Weights of a small GPT-style language model, trained from scratch on English Wikipedia: LayerNorm before each block.
MLP neurons of a small language model. Each row is named by its layer, matrix (up: input weights) and neuron, and shows model dimensions 160-255. Each number is 200 + 30 x the weight over its row's rms, rounded and kept within 0 to 999.
After each neuron's rows, "fires after" lists the tokens most often just before its 100 highest values on Wikipedia text that the model never trained on.

L14.up1156,206,232,194,225,188,193,189,165,136,212,206,188,161,206,202,174,189,192,202,169,176,204,171,246,223,216,142,141,209,190,184,245,162,159,259,205,207,180,237,265,176,173,146,182,203,187,210,215,198,226,177,203,205,170,184,180,175,208,203,145,235,203,261,189,151,170,211,197,199,191,214,185,199,202,214,191,164,206,180,197,133,182,173,199,194,200,216,139,209,184,138,206,202,196,189,240
fires after: " ", " do", "th", " We", " T"

L6.up969,169,239,167,144,195,177,201,222,188,167,209,205,165,177,227,285,224,161,228,173,187,139,204,259,202,251,167,187,217,225,191,224,204,216,176,263,212,172,220,158,201,192,205,143,198,173,204,233,194,251,213,163,217,216,181,216,171,273,201,171,168,205,222,168,114,193,228,197,121,187,204,180,217,237,228,166,190,121,139,197,139,240,168,182,230,210,180,249,221,156,232,180,241,156,199,218
fires after: "s", "S", " C", " S", "C", " K"

L6.up622,227,198,193,194,250,213,225,189,158,224,251,197,217,257,211,215,279,230,176,251,186,199,177,208,201,228,203,222,251,184,224,190,207,169,193,175,233,205,232,142,165,207,205,191,196,188,220,156,244,227,236,159,206,151,139,222,191,176,198,199,150,193,209,167,241,174,234,194,232,194,215,180,149,202,188,204,147,215,196,237,204,253,207,235,162,265,208,201,180,178,160,171,193,175,177,216
fires after: " P", "c", "d", "it", "et"

L6.up967,187,189,189,181,184,234,190,217,209,171,206,231,215,161,207,240,205,174,248,182,156,191,182,240,214,185,176,223,170,198,214,168,198,203,197,255,118,179,228,156,209,185,195,161,196,193,213,156,194,185,226,223,240,197,213,181,248,170,153,213,225,229,180,177,220,255,213,156,164,204,201,184,222,184,200,243,240,193,251,247,196,253,169,185,192,169,150,231,238,181,200,183,197,152,147,175
fires after: "\n", "-", ".", " ", "s"

L6.up95,205,296,200,198,205,215,197,182,194,180,243,240,162,190,259,245,240,238,238,191,170,212,251,177,197,140,197,156,223,225,213,203,201,225,196,203,222,204,224,186,154,206,181,239,195,215,209,171,203,234,200,210,154,208,134,215,199,182,170,167,222,181,157,211,179,204,226,199,160,182,248,217,199,198,179,172,155,176,215,167,203,210,171,169,183,216,242,261,177,205,180,233,217,188,177,218
fires after: "s", " Sa", "ar", "ev", " Ab", "ta"

L6.up458,211,246,178,181,195,164,184,176,218,255,215,222,181,242,208,139,188,111,224,181,240,234,161,145,171,222,197,177,195,216,227,223,192,166,190,184,217,237,196,206,203,196,206,179,197,187,191,200,167,234,206,223,205,234,185,210,212,174,191,179,157,210,180,174,155,181,182,220,193,244,178,240,257,195,199,227,210,175,240,217,212,185,164,224,182,206,208,180,275,207,196,213,215,122,186,203
fires after: "ur", " Un", " Du", "th", " B", "r"

L4.up1055,215,259,192,203,212,220,191,188,229,257,238,168,236,215,187,211,208,215,168,252,152,239,221,196,206,231,205,217,274,223,231,160,191,192,195,183,145,247,192,205,191,174,218,163,215,176,197,154,271,188,207,240,195,184,234,132,198,176,177,183,229,199,215,222,192,179,156,231,236,228,166,239,225,176,208,205,215,232,295,197,178,202,224,193,143,160,200,210,226,195,193,196,230,214,194,260
fires after: "s", "p", "y", "duc"

L9.up1150,173,171,190,178,149,219,171,211,203,157,170,259,160,205,155,235,205,230,247,214,162,215,170,167,197,191,169,222,239,206,183,192,250,227,223,200,213,198,248,169,193,211,202,191,197,231,185,223,160,226,210,230,202,194,181,229,204,184,144,170,116,192,190,153,181,180,211,191,133,238,237,243,187,175,190,233,256,201,193,232,132,198,170,214,215,229,237,239,188,192,205,164,230,213,173,234
fires after: "s", "c", "is", "al", "p", " "

L4.up1162,224,201,185,187,171,153,185,191,163,197,201,157,157,239,203,162,149,150,191,207,229,230,165,170,255,168,162,228,195,222,218,220,211,244,207,179,212,224,185,253,169,190,238,195,254,189,212,221,153,186,198,172,221,239,195,234,174,209,213,194,223,217,178,185,214,153,229,154,263,204,221,250,220,174,187,262,222,186,206,168,184,202,241,227,201,211,164,172,261,181,214,161,244,238,210,214
fires after: "ar", "p", "al", "point", "ur", "th"

L6.up825,181,191,191,224,249,213,171,179,257,193,215,173,211,195,162,237,170,238,145,247,175,179,234,241,189,210,173,225,225,146,235,219,178,204,149,253,170,215,176,213,109,234,231,160,195,225,161,253,234,140,219,178,207,203,200,192,218,205,195,154,210,184,230,185,148,193,197,196,178,162,171,180,214,204,231,170,204,259,219,164,129,149,170,208,189,175,214,204,209,153,174,186,195,205,211,239
fires after: "s", "z", "ten"

L6.up1028,219,213,180,245,236,273,219,190,149,187,175,221,240,218,202,204,235,189,192,186,213,181,213,216,161,172,222,222,214,189,222,212,222,189,171,192,200,252,188,189,233,202,194,198,164,178,205,164,209,195,195,160,183,232,128,215,156,239,128,196,224,204,229,248,184,225,199,219,201,196,240,241,163,205,213,210,193,154,218,180,250,166,217,198,189,188,189,183,203,166,123,248,198,207,171,221
fires after: "th", "W", "T", " more", " W"

L9.up690,203,144,167,229,196,225,211,166,195,222,210,202,177,179,221,211,239,243,170,229,142,142,243,214,204,107,201,178,184,231,178,221,194,192,123,257,155,179,224,205,205,198,216,213,184,239,208,240,201,218,154,207,197,216,166,218,269,244,192,229,183,189,229,181,144,214,235,186,213,216,182,210,268,225,242,231,225,206,158,231,210,244,205,236,206,200,197,240,168,204,175,127,239,215,189,223
fires after: "s", "e", "es", " do", " S", " E"

L4.up1103,190,163,237,219,222,205,219,198,233,183,262,224,182,176,203,130,156,245,207,206,180,220,182,196,164,189,179,145,218,212,195,197,138,219,195,245,193,167,230,213,178,199,143,177,180,204,141,230,179,234,186,176,226,184,181,196,189,194,211,203,175,170,157,206,195,207,251,120,174,157,221,169,247,151,235,174,214,176,194,238,171,185,214,243,219,209,191,189,274,192,250,203,158,187,120,210
fires after: " 19", " ", " (19"

L9.up1108,209,151,237,231,208,240,181,160,211,245,225,198,229,173,223,258,243,157,199,248,205,271,191,171,171,207,188,172,155,191,168,124,154,180,175,202,181,223,260,245,212,152,183,161,185,208,200,209,220,201,179,168,212,227,188,263,190,160,212,252,206,197,195,185,213,193,210,195,174,195,207,185,224,228,215,187,253,203,248,151,189,184,188,201,240,188,243,212,235,197,204,218,214,183,147,213
fires after: "s", "en", "d", "n"

L4.up1086,206,209,171,168,212,153,219,206,177,214,167,245,245,232,192,239,171,171,198,182,212,220,176,203,262,200,222,172,229,207,172,202,255,180,228,247,168,215,166,215,243,161,230,215,199,191,208,206,208,224,177,215,187,198,170,216,220,204,184,244,135,199,172,214,188,161,181,208,196,219,207,187,171,162,193,187,178,216,203,219,221,159,210,197,242,249,184,166,174,154,143,217,158,224,173,210
fires after: "il", "d", " O", "M", "C", "Species"

L9.up794,207,182,222,193,194,179,190,181,237,215,226,296,180,212,167,177,181,155,183,199,194,177,197,155,189,227,204,187,182,219,196,194,242,164,200,222,210,169,172,183,223,189,244,220,174,202,265,205,149,235,142,230,184,224,161,192,237,178,234,200,202,176,205,167,221,193,216,130,172,163,209,230,195,178,178,218,252,193,243,214,168,201,167,234,241,207,242,206,218,184,218,208,182,214,235,251
fires after: "s", "d", " north", "is", "ran", " 19"

L9.up873,207,179,206,195,188,210,196,141,234,205,185,206,188,148,227,209,185,225,171,188,209,224,190,259,203,210,189,136,194,144,205,186,155,204,188,166,189,196,170,159,235,177,202,144,246,145,253,219,237,215,189,202,234,261,173,166,208,204,280,142,233,224,215,181,242,191,174,176,188,228,200,181,221,156,218,200,216,215,199,180,229,169,181,241,181,217,201,251,216,173,225,202,177,183,186,232
fires after: "s", " d", "d", "c", "S"

L9.up911,236,131,210,187,216,235,168,224,247,191,183,210,218,137,227,219,221,172,198,164,255,184,200,220,242,187,206,218,182,185,179,203,217,163,192,192,219,195,259,209,236,219,163,202,256,196,237,158,210,199,228,221,197,260,188,201,126,223,223,193,190,191,185,166,162,246,195,198,133,219,187,195,214,184,227,195,195,171,162,128,192,170,151,183,184,161,218,200,247,185,205,191,201,184,223,214
fires after: "s", " S", "th", " d", "t", " h"

L8.up732,226,221,236,188,226,168,192,163,199,279,207,197,192,155,165,200,211,181,189,192,149,213,188,271,115,197,195,212,193,222,171,201,182,218,179,217,146,193,163,210,206,213,176,217,192,249,184,165,179,255,205,193,174,211,161,214,196,240,181,227,241,173,196,197,229,217,268,182,190,228,201,185,222,208,213,195,192,241,247,212,167,186,164,215,206,184,223,88,202,168,208,205,214,192,164,228
fires after: "ra", "te", "le", " We", "e", "lo"

L4.up1002,171,208,212,170,191,218,235,208,172,199,199,232,208,162,245,257,183,161,180,171,134,196,201,163,200,209,210,189,182,219,198,181,200,210,230,222,188,195,187,195,136,175,262,153,177,239,200,195,210,195,245,259,211,189,182,207,222,208,208,189,183,183,189,199,215,199,191,136,173,197,185,188,217,184,191,240,231,177,228,202,191,190,212,186,166,221,185,202,205,204,184,230,223,164,86,167
fires after: "\n", "ed", "th", "s", " ("

L9.up733,182,186,210,219,223,196,202,185,242,153,222,226,143,245,190,219,179,252,174,184,172,188,183,211,221,180,183,233,167,239,203,156,184,239,159,213,209,229,150,150,163,210,149,205,263,274,179,162,207,189,203,204,210,210,199,228,181,215,220,160,216,178,161,229,194,207,200,208,178,201,216,178,175,239,151,183,192,193,221,164,154,199,174,198,198,173,216,210,193,162,233,199,182,121,187,230
fires after: "\n", " (", ".", " ", " \""

L6.up989,171,232,145,185,223,198,199,250,201,198,170,213,199,168,218,185,196,236,184,146,207,140,211,217,235,178,248,209,234,200,170,181,220,254,175,231,164,248,219,187,160,222,200,176,196,193,224,206,210,187,227,215,194,159,218,224,249,238,236,190,182,182,184,206,213,120,211,207,231,228,183,139,180,219,249,171,218,172,217,245,199,159,256,223,232,173,184,185,243,212,181,191,212,193,195,196
fires after: "il", " football", "t", "cu", "act", "C"

L14.up1100,197,177,150,226,210,179,237,153,216,182,218,261,173,215,204,241,156,219,203,176,222,213,219,222,176,245,212,157,236,155,188,177,175,157,205,190,240,214,204,214,197,222,163,202,186,181,186,196,190,183,217,180,173,182,204,220,214,256,198,192,196,254,194,234,171,228,152,217,205,137,190,236,277,139,163,158,225,163,184,238,147,199,192,245,211,224,259,157,218,236,221,188,156,183,192,248
fires after: " ", " c", " the"

L8.up478,231,237,212,176,197,224,261,196,199,191,147,295,192,191,211,200,214,174,236,210,170,206,192,206,238,271,217,191,175,182,148,196,187,243,199,235,223,207,185,241,214,240,218,198,193,200,214,200,181,157,135,189,175,139,237,228,208,186,229,182,197,206,215,197,220,206,199,172,191,186,217,193,197,267,203,207,264,188,231,226,182,249,264,190,182,152,175,204,193,234,186,203,265,231,204,263
fires after: " co", " E", " mo", "e", "o", " Co"

L4.up825,185,203,201,231,190,207,283,190,173,155,176,221,235,195,206,206,259,203,219,235,259,191,175,201,207,250,159,178,264,196,195,173,192,203,202,224,189,193,175,205,131,186,220,177,178,143,203,211,224,204,217,248,177,228,191,133,155,160,160,170,235,205,164,194,229,242,176,233,215,241,211,170,142,201,214,196,190,198,171,244,194,245,172,150,252,227,230,238,215,198,217,175,204,224,208,213
fires after: "p", "amp", "ef", ".", " ex", "op"

L6.up330,193,137,253,168,248,217,187,195,198,178,218,189,182,174,182,201,229,246,195,200,235,221,195,182,201,250,184,187,196,156,196,183,186,212,182,240,215,200,187,236,172,193,200,144,170,218,195,236,216,218,196,176,150,218,179,172,235,207,146,253,242,263,247,217,193,166,241,204,229,211,179,212,149,160,226,242,214,177,150,139,188,183,183,145,178,203,220,238,192,156,179,176,153,218,197,222
fires after: "our", " for", "s", "en", "ight", "re"

L6.up1057,233,208,104,257,192,199,136,206,210,192,189,193,165,126,162,226,237,204,195,219,153,199,184,179,172,179,190,219,223,229,206,220,212,202,131,212,211,201,188,140,187,195,173,234,153,230,135,227,139,200,201,194,246,125,270,179,173,223,258,182,212,188,214,190,205,188,222,231,197,247,168,202,267,193,193,232,186,159,198,231,230,147,228,166,210,191,174,220,236,234,196,135,220,206,183,194
fires after: " K", "k", "ce", " sp", "s", "w"

L8.up941,230,246,152,247,176,150,208,182,185,193,154,193,163,164,177,151,242,209,173,151,145,163,203,230,186,189,172,171,203,263,214,241,196,220,200,227,197,147,153,202,202,223,162,182,198,207,238,203,191,218,180,190,221,196,141,193,182,198,149,190,235,221,222,184,195,232,198,169,163,235,275,174,211,145,206,186,240,196,240,170,146,193,245,213,180,147,226,210,210,191,218,246,224,199,187,179
fires after: " ", " so", "e", " vi", "ra", " We"

L6.up425,182,206,187,200,189,198,231,205,202,234,224,226,234,251,200,227,211,249,217,190,162,241,191,222,193,198,182,152,199,255,213,184,187,242,231,175,254,148,229,200,129,192,190,239,227,170,209,190,197,206,195,175,233,212,187,202,213,185,204,192,208,133,186,165,167,218,175,214,172,179,189,182,221,149,155,222,174,190,192,150,198,225,211,150,224,174,213,214,153,178,178,207,215,173,170,215
fires after: " ", " h", " \"", ".", " that", " we"

L8.up1269,249,171,167,229,193,209,183,176,203,187,193,175,178,236,187,170,158,164,248,185,186,211,197,156,195,132,186,217,246,205,238,176,205,174,276,170,192,167,202,173,212,191,259,200,165,186,176,217,214,192,187,216,215,168,207,172,157,183,187,235,186,200,216,207,160,153,239,223,207,151,198,189,200,180,186,184,210,209,216,217,241,140,214,204,261,193,177,168,209,173,223,193,241,185,211,200
fires after: " B", " f", " b", " W", " R"

L6.up603,200,192,228,198,185,203,196,150,202,225,200,186,257,181,185,190,192,207,199,137,164,219,202,199,142,187,179,169,188,211,184,178,209,198,277,202,230,165,204,170,152,185,193,125,190,235,240,249,167,205,161,162,217,182,209,200,180,225,190,190,211,240,201,136,179,189,173,202,171,208,164,198,206,206,166,197,203,151,179,209,182,171,200,173,241,231,208,180,201,131,169,194,220,101,183,182
fires after: " Ch", " ", " h", " c", " K", " N"

L12.up903,175,198,213,193,232,206,250,170,198,190,208,181,234,247,176,248,162,194,230,263,223,177,167,163,198,212,206,158,202,181,191,191,219,206,204,127,170,147,181,193,133,240,251,142,174,220,219,231,211,190,199,188,218,224,217,174,216,201,252,249,214,246,221,162,165,183,204,177,170,193,191,198,216,186,208,213,179,224,235,206,122,158,233,254,187,203,208,239,180,217,204,216,244,193,174,227
fires after: "s", " se", "e", " V", "E", " Re"

L6.up584,210,215,196,253,217,166,193,210,149,256,188,153,224,200,221,175,189,204,243,183,279,238,161,188,256,253,235,140,174,163,199,196,209,186,206,209,168,242,199,217,215,219,236,184,175,197,188,209,182,223,187,257,223,194,220,206,139,181,197,189,237,144,229,226,154,214,181,204,170,215,220,217,233,197,223,186,187,186,215,265,244,184,190,192,133,217,210,153,170,106,206,229,216,171,205,170
fires after: "n", "it", "ist", "gen", "d", "mm"

L4.up991,231,196,217,236,230,185,180,202,148,185,178,248,219,211,174,148,240,197,206,197,206,222,186,147,238,229,209,178,272,210,181,177,241,212,177,207,166,233,223,163,189,155,202,192,189,246,183,174,187,243,246,249,149,191,156,234,225,209,152,184,220,208,173,205,219,161,182,216,278,189,206,182,190,186,214,233,199,230,234,204,214,184,139,188,188,189,221,187,232,240,162,179,174,258,179,204
fires after: "p", "cu", " ex", "pp", "mp", "per"

L4.up1265,196,208,185,217,214,178,211,165,237,253,208,222,187,205,188,211,188,179,233,209,215,197,189,197,196,216,178,253,197,191,233,227,218,205,193,223,191,129,224,172,194,197,224,243,168,191,157,195,163,152,223,195,194,185,214,198,196,170,208,243,180,144,231,246,218,180,260,227,205,192,257,192,242,216,205,168,229,195,239,185,207,144,204,200,215,219,244,210,238,253,175,157,251,171,186,221
fires after: " st", " sp", "B", " re", " b"

L4.up1232,261,213,168,247,164,226,185,191,223,171,167,193,197,213,204,204,229,246,261,231,174,217,191,168,171,193,168,241,173,231,168,193,236,205,201,215,222,158,259,197,229,227,236,174,197,201,184,187,237,183,182,193,195,185,211,217,140,219,173,206,183,182,130,224,169,188,260,220,196,252,183,191,161,182,188,239,237,136,201,233,197,208,255,193,221,160,189,142,223,169,207,196,207,257,170,223
fires after: " b", " B", " de", " O", "lo", " Bro"

L6.up770,185,194,205,193,164,157,212,231,191,148,230,239,233,214,174,205,240,231,191,239,205,219,194,222,179,180,197,222,268,212,244,212,197,222,184,180,186,149,180,227,152,237,192,188,175,194,207,225,129,140,181,157,179,163,191,158,191,212,212,184,232,205,207,194,275,201,195,243,223,199,162,200,171,177,208,192,213,183,233,196,196,201,208,214,219,136,201,273,206,176,162,184,175,218,227,206
fires after: ".", "p", " gr", "ph", "J"

L6.up983,187,213,191,162,225,224,193,237,157,208,232,202,209,119,266,191,176,237,184,236,215,207,221,169,228,192,207,178,167,202,209,225,193,202,184,277,203,195,228,234,181,174,214,248,210,221,176,196,262,212,188,232,168,207,212,191,189,161,216,221,178,146,198,160,175,188,211,126,153,223,210,247,231,174,173,225,196,173,172,214,219,233,175,161,203,201,207,260,152,182,186,205,256,223,144,282
fires after: " S", "k", "am", "s", "amp", " Ab"

L4.up1117,155,188,160,177,192,185,199,237,121,223,227,152,211,220,210,215,184,185,222,185,205,183,215,175,189,190,182,195,184,213,207,246,184,205,190,210,179,162,169,222,192,241,169,187,210,206,225,188,208,169,181,156,198,252,177,199,160,180,230,273,174,217,211,166,172,215,214,183,268,157,249,233,216,250,214,194,221,218,243,217,247,203,277,188,253,196,167,209,220,205,208,179,190,164,209,180
fires after: " G", "G", "da", " Ar", "g", " I"

L12.up396,229,205,163,222,158,220,191,203,209,219,203,166,194,127,203,247,193,208,166,175,175,227,190,165,235,216,193,244,176,172,273,172,226,199,203,138,189,182,192,131,200,229,206,179,166,182,175,241,195,178,187,175,170,216,239,225,200,140,232,239,146,207,184,210,211,153,234,209,173,196,295,244,187,233,143,188,187,203,239,191,211,144,186,201,205,245,203,202,228,148,194,167,234,204,201,195
fires after: "c", "s", " K", " St", " st", "st"

L4.up1040,178,259,236,242,205,178,198,197,203,269,228,224,217,117,227,178,194,188,178,208,129,204,252,281,211,223,207,251,158,233,188,166,212,236,207,194,204,211,196,184,156,143,213,196,203,192,176,184,162,244,213,155,159,215,178,192,187,137,191,182,186,255,208,197,185,215,185,223,181,223,200,212,204,180,200,157,204,156,182,236,235,174,172,182,223,221,174,236,193,189,127,128,250,204,95,180
fires after: "c", "ed", " Z", "er", " Ch", " Ben"

L6.up1115,178,201,206,221,133,174,186,203,200,235,233,197,191,224,179,203,204,170,197,179,213,191,181,254,190,200,191,221,184,214,240,194,235,205,222,200,212,186,180,208,175,133,195,217,209,264,200,172,200,166,183,193,141,173,194,232,203,205,195,172,172,209,196,221,215,186,204,145,179,213,209,211,214,225,199,245,192,212,213,280,201,176,199,193,202,251,184,156,143,200,178,203,236,206,181,183
fires after: " Ch", " Qu", " P", " Z", "M", " Ma"

L4.up1111,188,205,224,199,209,221,188,176,157,199,225,186,198,132,228,225,214,207,161,255,180,128,243,160,192,134,167,221,209,234,266,206,204,208,189,138,214,232,160,204,203,202,227,187,170,217,195,179,151,243,167,196,212,208,166,199,192,187,186,222,170,221,188,221,177,196,189,181,219,220,200,189,209,236,178,189,207,166,200,229,167,160,219,137,186,168,191,168,152,242,170,176,213,206,205,209
fires after: " f", "th", "f", " w", " comp", " F"

L8.up245,204,219,196,222,224,244,209,213,255,204,159,172,133,208,250,165,175,198,182,189,178,252,161,209,173,189,194,178,230,235,174,201,186,202,227,171,215,193,203,189,221,233,240,206,182,233,196,222,192,238,229,178,155,171,174,229,199,179,139,221,247,195,194,164,207,217,154,182,231,217,185,141,247,117,212,166,254,160,170,210,176,215,239,237,119,185,175,233,195,143,223,186,217,196,179,184
fires after: "ra", "e", "n", "l", " N"

L6.up1199,231,206,190,222,153,158,188,143,186,253,186,164,183,191,222,243,197,183,170,201,221,211,237,194,232,194,169,220,175,215,219,177,269,143,216,207,168,191,160,208,175,206,203,183,192,209,229,208,189,220,192,205,204,219,149,231,172,196,201,214,182,223,174,170,157,226,161,173,158,245,195,216,190,217,235,139,204,219,202,174,250,216,169,156,216,198,143,186,151,168,200,192,208,181,197,221
fires after: "d", "L", "est", "l", "il"

L4.up805,223,197,240,143,209,244,164,236,179,189,133,207,185,182,203,143,185,162,158,215,214,190,193,152,260,195,183,202,203,184,234,205,225,214,205,211,182,141,160,234,138,212,180,203,198,194,224,192,176,171,194,145,244,200,202,219,136,241,221,230,229,157,219,139,181,201,193,179,231,159,276,219,226,126,188,189,215,256,215,228,237,237,194,198,226,253,188,191,195,179,193,152,172,169,148,218
fires after: "G", "d", " Bro", " G", "par"

L4.up121,170,190,163,185,188,282,193,170,194,180,221,229,183,133,232,212,173,215,221,244,217,146,220,171,177,182,198,207,163,173,207,238,189,138,271,222,183,200,202,203,232,244,196,206,214,223,244,211,188,219,153,215,156,226,157,181,215,207,178,160,170,200,200,196,164,281,180,186,194,194,188,214,229,147,191,224,253,144,248,237,211,193,167,178,208,214,225,236,187,200,162,213,201,246,192,216
fires after: "S", " B", " Do", " J", "M", "L"

L9.up191,168,226,257,207,243,170,146,238,177,175,241,177,222,153,168,179,223,202,206,210,204,207,178,195,172,220,222,166,201,196,156,173,200,167,202,155,171,238,167,197,147,244,210,149,199,159,177,175,222,216,125,219,174,201,159,196,163,153,204,200,160,185,229,242,239,201,197,171,234,183,246,187,197,208,264,168,210,188,218,226,155,238,176,181,256,238,264,222,172,175,182,208,198,205,168,227
fires after: "s", " In", "us", " in", "te"

L6.up179,197,246,156,203,217,211,188,176,241,227,209,220,217,201,146,230,216,177,97,186,209,161,168,198,222,261,202,189,137,190,168,197,212,218,182,160,187,175,159,206,183,202,194,183,171,118,211,191,150,208,219,176,173,223,185,183,210,184,208,243,174,192,185,169,248,266,244,173,177,209,156,227,165,239,257,208,241,189,215,198,186,180,222,207,223,182,190,203,209,179,198,248,193,146,210,236
fires after: "st", " T", "t", "T", "c", "al"

L12.up391,149,184,190,128,189,224,197,222,220,209,190,189,195,254,223,227,212,210,212,247,163,136,167,149,194,224,211,183,199,208,154,196,171,198,188,247,181,200,194,219,182,157,164,164,234,239,253,224,266,203,226,193,144,161,179,174,157,204,204,211,188,212,220,185,168,180,175,209,235,236,207,229,264,220,182,202,244,201,187,198,201,177,201,209,168,241,232,201,170,236,177,148,226,204,160,214
fires after: "s", "er", "c", "ad", "es"

L6.up932,221,242,189,205,217,203,219,200,211,175,240,166,160,241,128,204,207,196,243,213,223,219,175,232,183,212,119,169,248,256,202,174,153,199,187,207,188,167,234,261,205,224,229,203,124,133,182,250,182,215,155,179,195,151,196,189,190,217,232,191,193,197,188,189,175,151,192,183,207,214,227,196,225,237,199,198,232,161,209,177,184,134,167,236,224,216,217,205,190,180,195,204,196,237,203,244
fires after: " 19", "c", "cc", "|", " P", "P"

L4.up1262,224,226,214,179,154,190,158,213,179,264,150,174,260,218,161,237,213,196,165,174,228,161,185,183,226,230,176,216,161,217,235,171,182,210,196,233,146,181,200,247,212,191,207,198,152,177,170,202,192,175,180,203,197,212,209,236,163,212,225,176,162,193,212,171,138,176,218,207,230,216,160,203,240,228,243,219,231,157,193,212,213,204,216,202,236,213,231,184,224,146,213,198,193,219,229,212
fires after: "il", "c", "l", "al", " previous", "ed"

L4.up1146,159,185,222,203,220,230,180,220,167,247,236,201,227,133,224,198,213,170,177,178,210,199,269,220,164,187,176,211,211,200,187,199,236,164,257,202,191,199,161,206,190,196,212,197,203,214,211,244,117,214,202,193,132,226,162,204,227,228,166,249,177,186,154,207,160,280,163,181,198,226,231,175,189,186,220,214,171,167,220,194,202,203,181,206,207,222,180,196,161,171,163,217,182,217,229,261
fires after: "M", "B", " Mo", " B", " E", " V"

L6.up353,202,260,212,167,186,233,219,175,199,307,155,255,219,223,205,263,199,243,221,169,221,225,208,205,230,154,248,210,192,214,232,224,226,162,155,203,237,163,186,182,171,185,187,186,222,214,159,225,191,173,184,247,171,171,170,210,183,197,186,226,253,145,181,175,263,202,255,247,188,231,186,183,195,200,187,198,223,215,177,227,160,134,181,164,248,182,214,197,253,221,238,176,185,138,194,227
fires after: "H", " re", " st", " Du", "ach", " ch"

L4.up382,220,251,162,158,232,210,160,174,174,227,178,220,183,184,204,227,208,239,193,182,200,146,224,230,159,186,178,135,217,169,236,154,171,197,210,161,224,210,220,209,202,204,206,203,220,197,253,224,217,181,233,213,205,175,170,190,207,151,222,223,142,231,161,210,218,201,208,125,180,170,206,181,214,184,160,218,211,193,163,213,214,217,207,232,155,263,242,210,147,183,208,191,241,167,226,203
fires after: "c", "p", " P", "co", "ra", " E"

L6.up251,227,265,213,149,214,167,170,186,247,210,232,228,222,158,164,245,175,128,167,217,174,133,201,189,250,217,180,193,244,201,223,257,252,215,171,195,179,180,239,188,211,186,222,170,215,250,198,192,177,223,155,189,253,169,170,163,231,193,207,218,145,223,169,206,164,192,193,155,234,209,207,223,174,161,138,234,210,176,211,229,184,163,155,228,243,141,168,233,206,180,219,190,207,170,192,199
fires after: " S", "S", "s", "ran", "p"

L4.up981,207,243,212,197,195,197,164,157,166,142,217,192,251,171,233,185,165,175,162,229,211,205,170,201,168,199,227,204,191,212,199,170,204,227,130,218,222,171,193,220,200,210,195,182,210,263,134,183,127,208,192,171,190,213,190,258,181,189,196,190,161,228,164,184,211,229,267,201,185,184,221,199,185,198,241,181,170,197,187,183,175,170,200,146,215,166,252,194,186,222,202,163,158,185,226,232
fires after: " f", " comp", " ", " F", " ch"

L4.up672,194,222,209,176,191,245,218,187,196,197,208,194,171,191,232,190,242,197,227,204,198,195,200,200,205,177,204,216,184,166,175,184,207,246,190,272,196,216,133,154,145,175,234,151,221,249,209,182,197,187,206,215,232,229,234,241,274,184,175,233,212,203,222,217,173,215,187,147,185,196,248,183,204,254,188,195,222,226,179,192,190,184,173,248,190,217,251,199,176,226,242,169,168,192,148,255
fires after: " \"", " (", "\n", "-", " of", " the"

L6.up995,209,173,201,186,196,178,186,226,162,233,188,182,212,228,161,221,224,193,195,216,233,223,218,161,175,190,168,166,268,184,191,164,181,219,185,195,209,172,225,176,226,242,319,176,143,188,214,216,185,265,198,165,143,205,212,197,224,180,175,213,200,267,206,189,214,143,188,177,226,206,181,225,196,223,186,161,199,207,289,246,247,146,180,182,218,174,209,170,170,191,167,179,223,239,194,188
fires after: " K", "k", "cc", " co", "K", "c"